Weights of a small GPT-style language model, trained from scratch on English Wikipedia.
Architecture: RMSNorm before each block, rotary positions, no biases in attention or MLP, untied embeddings.
MLP neurons of a small language model. Each row is named by its layer, matrix (gate and up: input weights) and neuron, and shows model dimensions 32-127. Each number is 50 + 15 x the weight over its row's rms, rounded and kept within 0 to 99. A neuron's up and down rows have the sign that makes its largest values positive.
Before each neuron's rows, "fires in" lists the words (lower case) most often at its 100 highest values on Wikipedia text that the model never trained on. A number after a token or word is its count.

fires in: "young" 14, "other" 12, "rather" 9, "less" 7, "battalion" 5, "kazakhstan" 4
L3.gate188:54 35 63 54 59 54 47 52 44 49 46 60 54 43 72 44 50 69 49 32 16 47 34 61 50 62 57 43 58 62 55 76 46 34 37 71 56 49 58 58 44 55 48 53 52 23 43 52 30 25 62 90 40 65 51 53 53 24 20 23 42 43 30 64 37 56 66 44 32 45 46 77 38 81 54 42 54 48 17 29 60 44 44 63 67 40 56 72 30 56 77 34 51 54 43 75
L3.up188:33 48 68 48 52 53 43 70 69 45 30 56 47 65 59 23 42 60 70 50 25 27 26 42 67 55 39 68 50 66 42 57 52 33 34 49 38 87 52 28 51 57 73 73 55 16 39 44 47 64 52 36 46 54 57 46 46 35 69 52 24 10 43 58 48 79 14 57 61 53 65 69 43 67 47 49 48 70 62 33 66 50 63 51 34 55 25 41 39 54 70 47 66 40 41 70

fires in: "to" 34, "can" 30, "cannot" 10, "t" 6, "not" 4
L3.gate501:55 30 72 69 27 57 53 50 66 64 61 51 68 55 65 81 63 21 68 65 54 55 57 85 33 81 43 67 59 64 64 38 61 61 56 43 51 57 83 28 41 70 29 38 52 39 48 34 62 45 54 72 41 54 31 66 59 66 65 34 37 60 39 42 47 61 63 49 46 58 53 39 46 44 39 41 61 67 47 56 46 48 53 64 64 32 90 50 51 60 39 46 40 59 72 44
L3.up501:44 81 24 52 65 49 55 57 20 33 32 49 48 51 42 37 65 29 52 36 41 58 55 23 47 30 16 59 44 69 48 61 55 44 68 28 69 75 65 70 46 52 29 35 56 47 34 41 48 59 39 69 59 40 36 48 77 34 37 63 55 47 62 72 77 62 60 50 70 72 44 38 58 54 11 57 44 55 38 55 60 67 39 31 22 26 69 63 39 49 52 60 72 67 46 57

fires in: "and" 70, "together" 8, "rather" 8
L3.gate396:74 44 35 53 83 67 49 67 62 45 39 36 51 24 45 33 50 34 40 23 25 74 46 66 31 47 66 61 55 56 73 64 45 53 44 38 46 75 44 51 35 43 57 20 55 37 42 64 23 44 63 58 55 41 44 35 30 66 66 61 60 48 39 36 57 39 48 51 49 57 54 57 45 53 39 32 59 42 51 49 63 54 52 40 44 43 22 19 55 41 36 65 23 63 69 37
L3.up396:72 46 32 62 54 24 68 44 47 52 58 72 47 46 64 61 66 39 40 48 70 48 61 61 26 74 48 43 81 67 55 55 72 57 43 65 50 37 61 37 68 27 46 77 41 43 12 53 36 62 39 50 65 46 31 49 47 49 52 55 71 49 25 54 39 80 38 69 57 72 50 39 38 20 33 39 63 66 23 36 44 66 58 45 44 61 32 40 38 48 65 15 51 53 46 70

fires in: "6" 26, "5" 8, "able" 7, "number" 5, "unable" 4, "range" 4
L3.gate149:61 40 58 50 37 59 57 81 35 69 74 23 40 23 53 55 47 36 53 10 43 71 82 54 28 30 56 40 49 75 63 45 39 48 66 55 72 31 12 56 74 77 65 42 42 45 55 36 27 48 35 57 60 54 44 51 54 32 62 67 45 38 15 70 49 61 24 51 37 77 50 20 42 46 55 59 48 48 51 72 72 57 59 59 50 31 26 42 63 44 56 60 35 25 57 65
L3.up149:42 62 21 74 39 43 46 71 61 54 42 46 25 45 65 39 45 54 65 49 63 47 47 38 27 45 39 37 34 51 62 58 62 50 41 55 43 79 51 54 75 75 86 64 54 38 33 67 27 70 51 51 58 43 37 64 46 43 52 30 63 62 39 50 45 47 60 54 47 59 36 15 66 49 67 33 42 43 36 57 15 74 69 46 43 53 58 27 06 39 41 60 53 27 47 50

fires in: "to" 52, "would" 9, "t" 6, "could" 5, "touchdowns" 4
L3.gate8:45 65 57 50 62 64 38 20 40 21 39 75 76 61 71 82 40 30 21 45 66 56 70 32 46 50 42 47 72 50 53 32 86 16 47 27 42 56 75 60 76 45 49 60 48 37 43 59 32 43 24 45 46 67 66 51 47 55 64 39 28 54 75 51 42 84 81 45 45 69 28 38 27 33 47 68 26 40 42 53 39 55 48 76 64 52 65 36 64 65 33 32 47 43 59 51
L3.up8:61 57 23 40 54 66 58 11 48 00 56 59 63 99 79 56 69 51 58 10 41 62 30 51 44 58 34 69 63 33 55 43 48 36 61 72 40 69 75 48 32 55 56 24 40 59 63 68 57 53 55 56 42 46 42 41 31 67 42 37 27 55 57 66 46 54 68 43 56 51 36 66 46 46 48 51 47 73 48 31 40 63 46 55 54 27 45 45 64 62 29 41 38 34 42 48

fires in: "from" 21, "billboard" 11, "day" 10, "march" 8, "days" 6
L3.gate298:42 50 52 74 60 48 51 54 40 41 71 33 67 43 79 63 53 44 38 49 59 58 49 52 53 40 49 58 52 65 54 38 52 53 51 67 45 60 64 52 51 43 43 77 30 55 73 27 43 40 68 59 59 48 54 68 14 36 85 79 81 76 58 19 38 75 36 30 28 52 54 30 46 47 48 49 36 43 56 45 25 68 47 76 55 47 57 57 67 72 71 47 62 59 58 32
L3.up298:42 32 67 53 45 22 35 44 56 32 45 46 50 38 93 74 62 40 26 54 68 46 30 48 75 46 41 60 62 52 61 53 38 71 49 28 28 40 42 22 63 60 67 46 67 26 42 60 63 73 37 57 46 43 32 51 21 63 65 50 45 54 23 50 66 35 45 31 74 40 25 65 49 31 24 60 63 66 50 56 29 37 53 69 75 44 57 29 78 65 68 65 50 55 27 74

fires in: "s" 50, "his" 33, "he" 9, "her" 4
L3.gate492:57 27 41 70 52 50 47 23 58 62 35 46 38 70 39 69 17 37 56 52 47 45 42 32 67 51 39 24 24 65 38 29 54 20 55 43 41 73 78 36 61 42 63 56 59 55 49 59 47 52 58 42 45 62 55 36 49 43 74 56 67 54 22 61 49 57 56 61 52 52 57 57 29 54 30 53 72 67 34 23 45 28 21 19 68 65 35 52 51 53 39 62 77 67 33 69
L3.up492:42 33 24 81 43 39 49 56 73 29 37 46 51 50 39 47 46 72 57 58 67 62 52 39 37 33 32 56 37 88 45 55 42 37 46 49 29 76 86 63 61 40 41 60 35 82 50 48 30 76 70 47 65 50 54 42 38 35 57 63 57 51 50 48 59 42 45 74 32 50 35 42 56 71 53 40 50 49 36 36 61 36 36 43 42 28 49 69 45 26 53 30 57 51 29 37

fires in: "was" 94
L3.gate277:39 76 63 51 55 33 73 60 37 55 43 33 36 70 57 53 54 46 48 75 33 59 67 38 21 52 44 56 41 54 66 49 60 37 66 54 57 46 49 67 71 48 53 47 50 61 56 46 67 17 53 38 36 32 36 52 75 59 60 43 30 62 69 72 39 42 70 22 43 51 40 34 29 48 25 52 34 70 84 75 61 74 17 52 67 43 52 70 41 49 60 39 65 46 56 24
L3.up277:45 39 66 63 36 62 35 42 51 60 35 32 69 43 30 65 57 56 56 49 57 29 44 65 62 54 34 42 35 64 43 57 68 49 47 13 49 80 54 25 61 77 52 48 28 52 61 42 40 44 46 28 54 22 46 44 61 30 43 40 41 52 63 64 81 27 62 54 54 56 68 63 27 43 38 69 37 41 36 39 53 35 36 44 47 56 46 42 67 50 72 56 66 55 47 48

fires in: "to" 54, "in" 16, "companies" 6, "into" 5, "renamed" 4
L3.gate65:40 57 26 76 44 56 55 48 56 54 68 43 36 43 70 61 17 49 57 71 49 62 59 40 37 51 74 55 79 63 49 40 66 21 54 99 63 34 55 41 37 41 54 51 47 59 62 32 51 53 36 41 68 56 42 37 58 33 49 35 60 37 00 47 39 55 26 39 37 53 27 45 76 61 30 12 44 54 47 39 46 68 80 44 76 68 37 68 67 43 27 63 56 58 49 39
L3.up65:31 33 44 31 58 59 68 39 74 51 14 45 44 57 40 77 48 51 57 50 51 47 55 56 37 50 46 43 77 27 15 46 32 40 38 69 48 74 60 46 42 38 47 57 39 38 67 54 27 52 70 29 47 80 32 09 36 33 46 22 50 46 61 54 83 58 53 58 52 54 42 38 59 50 32 40 41 48 52 41 50 49 30 71 55 32 71 31 70 49 44 36 63 33 42 61

fires in: "on" 58, "to" 11, "one" 10, "the" 6
L3.gate311:43 47 49 59 68 43 56 43 43 34 41 49 25 61 26 66 43 25 47 52 50 64 26 43 61 68 38 75 51 47 27 56 27 20 50 56 52 41 51 42 52 69 58 49 62 39 12 27 58 46 34 58 51 31 31 53 77 23 39 68 36 33 35 23 77 58 67 60 31 59 45 34 41 59 68 42 40 62 48 43 54 44 55 42 77 51 37 40 78 50 48 34 65 54 55 49
L3.up311:41 56 56 44 80 22 57 51 51 35 74 65 68 66 37 28 92 33 39 52 62 43 71 41 59 51 43 54 64 76 70 34 49 76 31 58 55 52 84 76 67 52 55 55 66 31 56 60 31 47 61 53 54 48 72 19 49 70 58 26 56 35 76 42 23 63 63 41 62 15 62 47 32 61 11 72 54 46 52 29 47 55 47 45 49 42 72 43 62 38 75 38 83 37 59 60

fires in: "jr" 16, "1" 10, "jürgen" 8, "0" 6, "2" 6, "congress" 5
L3.gate456:36 64 59 62 56 37 50 39 52 41 58 80 56 66 40 47 11 62 48 67 52 56 53 56 74 43 52 47 34 46 38 73 61 36 49 52 50 52 45 25 64 36 54 71 40 40 67 45 37 56 64 07 51 46 27 58 32 40 34 40 20 44 29 46 48 48 56 40 31 35 42 51 29 59 33 57 74 55 51 55 18 51 41 39 47 51 41 46 48 49 39 21 88 39 65 30
L3.up456:40 34 60 61 59 42 81 46 66 28 57 58 79 43 47 68 14 29 45 64 53 34 29 46 45 40 42 28 33 76 32 53 44 60 48 57 39 43 55 46 48 53 49 65 36 19 81 67 54 39 58 52 37 38 43 85 49 39 40 37 43 27 43 45 64 42 53 49 44 37 65 91 35 53 57 30 84 46 51 49 68 42 47 69 41 54 58 30 61 35 28 27 49 11 62 27

fires in: "were" 20, "be" 19, "are" 17, "preceded" 8, "was" 4
L3.gate261:64 27 51 53 55 76 32 54 76 13 49 42 43 58 52 68 55 46 33 71 51 57 45 44 75 74 58 40 48 61 51 58 46 42 49 56 68 46 74 37 41 50 20 51 71 49 45 17 61 58 44 30 53 67 38 52 59 58 44 82 46 81 68 35 26 49 36 40 52 46 62 34 53 39 48 47 61 51 69 85 52 76 35 54 57 55 87 42 58 63 78 68 50 58 48 44
L3.up261:53 57 33 46 58 33 34 25 45 34 44 65 37 37 49 38 53 69 44 50 53 74 18 59 49 66 45 58 46 58 47 33 39 50 39 43 64 43 63 31 50 44 45 47 60 66 39 47 72 65 61 59 74 54 56 22 44 18 63 42 55 50 38 46 44 51 76 71 60 40 31 54 57 69 19 31 67 51 44 69 54 00 57 43 59 55 71 22 60 52 48 68 82 67 33 54

fires in: "the" 77, "most" 5, "they" 4
L3.gate229:46 55 54 63 26 48 56 31 67 60 45 45 79 48 57 49 48 39 55 50 55 64 49 86 43 72 52 44 53 35 51 24 22 45 52 61 57 57 57 55 55 46 14 43 50 42 28 58 39 40 35 34 23 49 27 39 41 51 50 65 52 55 62 72 51 72 79 45 26 46 44 44 20 57 39 12 72 43 50 19 64 47 50 69 38 18 46 45 61 80 37 52 56 52 46 47
L3.up229:30 55 55 77 57 54 60 42 39 45 72 39 38 39 29 51 39 25 85 50 52 59 40 22 43 34 71 61 33 35 37 48 50 57 56 21 92 41 54 62 61 39 56 69 68 41 54 48 38 61 63 73 48 51 49 40 48 79 60 42 43 45 39 58 59 55 64 71 56 50 58 39 27 34 59 29 45 67 63 73 48 65 62 73 57 55 39 64 46 55 34 71 80 71 50 25

fires in: "second" 41, "third" 10, "19th" 6, "first" 5, "further" 4
L3.gate216:65 61 69 65 16 43 74 46 72 38 60 39 78 83 87 54 56 44 72 31 56 53 42 47 52 42 73 66 56 59 50 73 33 55 41 48 30 29 60 31 49 50 42 52 75 51 27 27 64 57 45 70 35 08 52 41 80 45 66 63 44 57 47 59 45 46 45 45 49 70 58 25 41 43 28 59 50 39 82 70 59 45 39 51 51 48 65 57 61 53 82 54 63 43 45 45
L3.up216:35 71 33 36 49 45 41 24 69 69 42 45 46 15 44 90 54 56 54 60 36 35 60 68 05 46 44 26 35 63 30 29 73 33 59 41 44 36 73 47 49 55 48 41 84 54 30 50 63 55 68 58 69 65 26 30 48 49 52 38 80 69 41 44 55 16 48 37 62 95 56 79 41 45 50 45 59 63 65 47 55 42 37 45 57 54 19 62 37 37 54 65 67 57 51 73